Part of a small language model's weights: width 320, a variant of Adam for these matrices.
MLP neurons of a small language model. Each row is named by its layer, matrix (gate and up: input weights) and neuron, and shows model dimensions 128-223. Each number is 128 + 32 x the weight over its row's rms, rounded and kept within 0 to 255. Numbers have three digits each. A neuron's up and down rows have the sign that makes its largest values positive.
After each neuron's rows, "fires on" lists the tokens most often at its 100 highest values on Wikipedia text that the model never trained on; "fires after" lists the tokens most often just before its 100 highest values on Wikipedia text that the model never trained on.

L11.gate1182:192118114097157164135172122186096113148083139096140154132160116181131154096118144093106166067168175131142145111211090144123083132144129154150079117120118143122165174161117126117105086159112115143129104107119126071134154182143148099105163128081081126148162103199146123160150108147092100110
L11.up1182:118154104124141134153165109206119178142162151140095080123129174146096097103099100159100083132148125134077085194108202136193093163106151124159140138201115128084138142172147091114138115166098169134120093137160145161216055074198170132156094194176099129072145135138143132140074176155105063147
fires on: "0", "1", "2", "9", "3", "7"
fires after: "0", "9"

L11.gate1084:146113093105111090122159128074097068115114057092143118108153112184176157088139059105120136130144170177095197162182136124146127116144100093161122129163156156131106146101143065135123067150069121076134092147093167027162147144086171172134199089136104115090120176147109098105070156135149127104
L11.up1084:122095168167154150056178109123134126087155063126065162167170135138122135129079155172084134132104136107111137038126096095098117195077091159126117146091090115137087135097129138060087104135156097129131074122135157137134153113128159179105245142112118142113153170084126137140113123144181085032
fires on: "1", "2", "9", " ", "8", "6"
fires after: "0", "9", "1", " the"

L6.gate548:104153103223133154139132162122186068145129157127166159100103106146164175078143105090140134101110130127122169215212167126141154148150095111110119138121085168126134187146142104105150137113112069063112110078081167135143097190155145181118120082098159079133126125134133112135077065173079095113
L6.up548:144106053108155090132076091140135120140137130129202210154091090054104098102144092144087171087115098145116092159171143075157050159072111121181085140082147116105180164166108119169132139135119096127170098146076047122164097160117169095087101080126149173190152031100148076105146073185100118079
fires on: " "
fires after: "|"

L6.gate209:118132068107159068186191107061140116105137140108122079124103150122140169100143111108097156142118095165157178100114085139151100146072087101045100127139127145119103114095178129134140124128100117134156112187121134172123065111126150146127060128117174081154138118132121168108130107129102129110
L6.up209:102107099185076093070110183157089115091082147082223137124159104128070144096067142156095079143164106130102213089139142121126113093150077069102157074169148186126195133135103135152076135194112119180147082076096102101165115155226067143086127080074233143137126103137109128171134121154108124108
fires on: "1", "2", "0"
fires after: "0"

L2.gate875:110134083099114087056157124114109106114141163079090096147115104158099130097074086092062117098122085157155154082135134108134138166149118078102125122063135157103104100158126147173121091114110124106152043061054107139090136168105124133099177074096142067110136199164088147133119061155125100158
L2.up875:100082082143074102081083046183096078188154166131148139092178172099104149103115087127133170134134143185114133088118158123162110130194088118164139118170049143057139134105138136171062117119177141135135060128104120143164159175138119109084136100115156121186124154087108082126117095041119147124
fires on: "9", "8", "7", "1", " is"
fires after: "9", "0", ")", "-"

L11.gate211:148118093144072151170128133189105135076094177037104143103100131153133102096104103183154136148149156134116117108168153156159152145089097085144078123113122113074118124142082116141098192146112178183177120100146107042122133145183100170102193152109078111155157125165101141135093122109113110133
L11.up211:110177094154133114085052107122166132149183095117123203083123171153078135182090103132124081152120141138121152139110162115101083118096032120156157106159112119130138080155098142166125156155145154157140098162083146098161156123188102064157093089165149121063162069119187125102137175135092132128
fires on: "0", "1", "2", "5", "7", "8"
fires after: "0", "9", " "

L11.gate878:124165142168125117115099139115100113125124075130099087176102116198127103108135156114077139138139057087124077124175177119108119086163065115131108098086130135047121077096197110114134088206059135092104146143104134086132149105149138046151137145143145111118148167099107062102129152131093123155
L11.up878:219136081136118118090182119069061146182084133124069195119096173103066072155087195110137087123128164181109180113211149152146103087119058154092108128123171123146144136146143071139160157156121108125126084123073103117117118112149203149099151110114141150173143154095131123114129188191158111158
fires on: "1", "2", "0", "8", "4", "5"
fires after: " ", "1", " $", "2"

L4.gate678:154141091138152151168179133142128087086082114119113080183113146173138139047127085094133124078148147109109217192185136147152106126066101134092118140139150117126116108091125107114139085165079152075134151146135146110126126135150056199112110159139178148103106160120128099131117129132142111114
L4.up678:110075131146056170095153132113142128141113107078079064202112187203088093091099140109086139096109118155119110145212114120208103121096100136104141143151163069101106148057126084100131084128121163096128113163184141102130107122119123177151162164108188151135132142088126087094117152182140131118
fires on: "2", "1", "0"
fires after: "0", "2"

L11.gate724:155127104123131118120116093140169083074121166156156059177111135166127146153174116122086129145163046111128120141091141192160098143170120182089117115159183133102127159138157073166152061169115120134168111131083184129108114113110119122119085149069151121153112230127084099137130183136048130083
L11.up724:119167088105147100141145093104035089099121104144138127098086122094111112110172162178135159112137077089094144170175142123130114096188086080103143189100144120133119160117157155184159128132063107109124111050103068154114151101137124125177156089140126131099147069147119152106059112130133073117
fires on: "8", "4", "9", "3", "5"
fires after: "0", "1", "8", "9", "5"

L6.gate525:125120147111137149127095099114084113117163095150080120164143172196169173140112129089083069122140161120128173083166149107131136126158097023134100187132170091113106122135165144159118106146099074094181101132152112138168094060141180090140104170153123056134111120145105105115141159173106149117
L6.up525:100083185095083126152131139174152090099154137187112167119133133103098171139121141097114085139131100121170049142127140153082116127121110084139058163111091124074159166169137172129082156150150118097122145153155125116131120148178164042171154084125143100136157173148168190138126113083127098175
fires on: "2", "1", " signed", " Conference"
fires after: " ", "=="

L6.gate422:164118162165133154099119138099074178080143098100080110103074092134088160079123102149118147147147064128131103150138153097141094141122169115113138093179169118092125105109160131161183062173145162102177083136158154071142098093129105105143157152155120101099090137128146119180087127176096102176
L6.up422:081115148142092180106171111116123100084103120152107091095151164157141187118162141163108138151150140124087177142159131080109061107164175147163107126107143105071119173121204077116136091181142126119154093109110125133096100151125128163136158146102092118156187161152163194172090150103167123125
fires on: "2", "5", " six", " two", "8"
fires after: " ", " the", " The", ".\n\n", "1"

L4.gate582:155155129073136172129153116072111119126137183079107111141103110109141133140140137115098095105129163139136195136142121117162105116107137081124141105183155058105140093108162096126106125195123126106148071121150085073102134083135125167085124123176117059094072104151110137109135071225134128105
L4.up582:084097148088132151134113166119160191163076166090163107144076172039146119117089158096193110095119175133121117152145126155150070092056065100119166085078160126132085117167118134137105150180125096168110160127163118115151142153151110126065201122132131136177100128147167184180186132131124118114
fires on: "1", " In", " January"
fires after: "0", " "

L8.gate924:144154150146108092105122149111128056162128176095136136115126145085126180165139111142108097108162136105124131083136122157152103145101175090102109160168105142141149109188175104147141148117117138127105127150095109098192088136090128113134151116165144158119056143156155101132116085108100118084
L8.up924:170164166140140176128204162167111181203053137157131143094108124175154114079129114153142176109158118070153167143151100103081171161130112148088139113048114161127125161102108097126134119146067069111146138179160122115178167142092103090118123108093171110153109141147037172109108109150149099129
fires on: " ", " May", " November", " February", " September"
fires after: "In", " in", " In", "On"

L8.gate84:162109171109135084123100136125171087142120129090142079124119133077130150110129089191109144114134135056113169083168105164083145157109112158094142184115099176082146124162154041149126125159146154091186156152100082085103133167096117109114121131132114132135163164150151106106101088145171020117
L8.up84:136139135135162107097116175130160156129090104109153167136099148120120072090156160156087076143206140076115123131173141118144193141116169147121104120116184163162165160173143123216132135057069131157151121162136090138147112110097093089124202109168144149147143137188120174193106161189135111126
fires on: " November", " September", " October", " December", ".", " under"
fires after: " on", " in", ".S", " On", "On"

L10.gate890:131137094118113161121190113149159122115101155153123159083104153105169118149124151199108187138141090192085176142112087209146081189178142090179126113103135158101117152130174093165124136075098166148170104160128175111161114175105122131126099156129158103101125080198117192132147141089086138099
L10.up890:158130111159128089166126139177138133112136096123127127148112129163144126137127120159100070140151168118140096148125182061152129129117093087116097087157195105111112132175157139149096106135180138103091072093149140165144120176172153116090130120116166138066139160126147094141149109197082158138
fires on: "1", "2", "3", " "
fires after: " ", "-"

L11.gate1217:178109125151133106119093095130067107113174207113151153119176121148061119116115144121145163108188140133089116146169146181108124148144123140131125150161147145054159131185123102127159151148081153071142171140141121125141099145134125145056154105092087150136146123188087150125111088147118064110
L11.up1217:111118068111154082117090128137103102143110178096129138209153125107119129154085131127185093117131135108162053132142137179149125194109113113105174146116102135085147184171085162167116162107066152138113174127151092103149086130111157172108128099123127117126222089152126105097082208103089137182
fires on: "9", "8", "1", "7", "6"
fires after: "9", "8", "0", "6"

L11.gate1127:149163171183092115140159044083137079119106097111190082110151099172117124155104164184088120138095146153139102101125148140141088160100137061174132161102114103113154107182154124144141147154111168130153105156142147108140148119122149142092119142092206108133085140160082127131174105166096130101
L11.up1127:047098133107132091136151141082203155137100143058085123146135153137158120117069176089145127144136143110131171142158127167165137125138142099167120047115093134122135095134168107077116148154136112183143111179110166096135131138167103204099119129148182158169107090169166185124178140169128110106
fires on: "1", "0", "2", "9", " c", "ł"
fires after: " ", "2", "1", " Mal", " the"

L6.gate1043:138163130153096091189106141108051103127162100076072174067142185161142088136113075181138129100113102173121143137188165191188137210099089083077103133111097131116108126095131137065121134120111140087183113136116091136125155152147197098149063107150193117125121122052130086114120156115106137110
L6.up1043:106140123137162101101062139088128173132121185071096077158102106138152134067186111098124120119130167186131154103134146138115158074116084103064177136133156140149132125108078120224065185115098136137185069115103096139170122199204142179155090113107135119130170075136157112119145083119116079105
fires on: " ", "0", "on"
fires after: "0", "°N", " a", "″N", " A"

L4.gate111:168074128155145106159123156144130126139123169169146100077126138189063159069114128087151061133111195162138177123148157134135129079092168149119138120181115197088136085092114110107151057174085137139138122124094143143080148166123132192138081128178158091124113134144089058146137146162144135120
L4.up111:097122111106143123127155136136115134083126119138202113166127125180099109093127133117135072088140135143149123180151134065158122083150174120127101140160098152112114101080150090080165103147107181084120162145131198123085137139168132212118084104215140078154148095125147091140147160201169098189
fires on: "0", "1"
fires after: "2", "0"

L6.gate1140:159098112176113126150127108133150156144049176119216104199138095140157165080116119146141147138140154130084186185125123129096106117170136153124129107124085118148137169118134096078131132168122123103112135126136204116095116172113072119113131168108162099134191112097117113148136119166134107136
L6.up1140:110120119133111054160157148176138151168106140115099136155067077090057124109129095143178168139156098120182136131137130135094070174082147145116184160054146066150141082153102145150137143117126144135097084160169132078105116137085083072114146079095121094110096106156176158114179180134130084062
fires on: " ", "8", "9"
fires after: " |", " ", " (", "5"

L10.gate944:161099141121117196148148063177083120144148175138156107105114144208155178152140049121155128067128179167144175132157114176103158098127130120126099133155059150115166101105126080119157138133111149093121131153130191071137082119136111094127071174048140190132156139152085116127081107126133187121
L10.up944:134146126071159112138162106092155132177132130050149178096131093120120150115109085119108123131146136169119094127166123125122096169108118129116116160123108134206146134153156144154151085183158108135128116089118107174192144106144132080159105125076118125154136092158128111100082143133110183112
fires on: "0", " ", "7"
fires after: "0", " |", "9", " "

L2.gate971:180136079098079081142122100117065088158127169088084065161129092149112156065128115133112197130139159153113167131166129107199092177130093138136121137141050068126105105131137122123127118135118098117170092096098121151116111149162153140120154134082128122097127171093121122122111091128075112124
L2.up971:184081083110104073156082105133071106172114162111082031119193101176118141047114116143145148116122168162077165115179125156184102187100116121147152145149068126068138156123140139124140131153104109135165128118062084144124148139153162182125152092065183113110109112099084133125128068125093166126
fires on: "2"
fires after: "0"

L10.gate1248:139152165128157149151164195108125114167069121127153121135103179074083097151191122126207099087132120127150122136164105181137058135113133117133125120141143157140128157172163152154089122153117132148130131107176127084155106129147074138146140107090167059181127170161199142131154132060072139108
L10.up1248:104176154132093147161165099116172076191129167148134121134073158077120114092148159100139075141115164092100149117200085116150130104165170161128149158118093129167156138102175130151095186087087117147162149093126111125184146225102124126130107169147120120134142093128087133094154121154172145067
fires on: " ", " the", "1", "2"
fires after: " on", "On", " ", " to", " in", " and"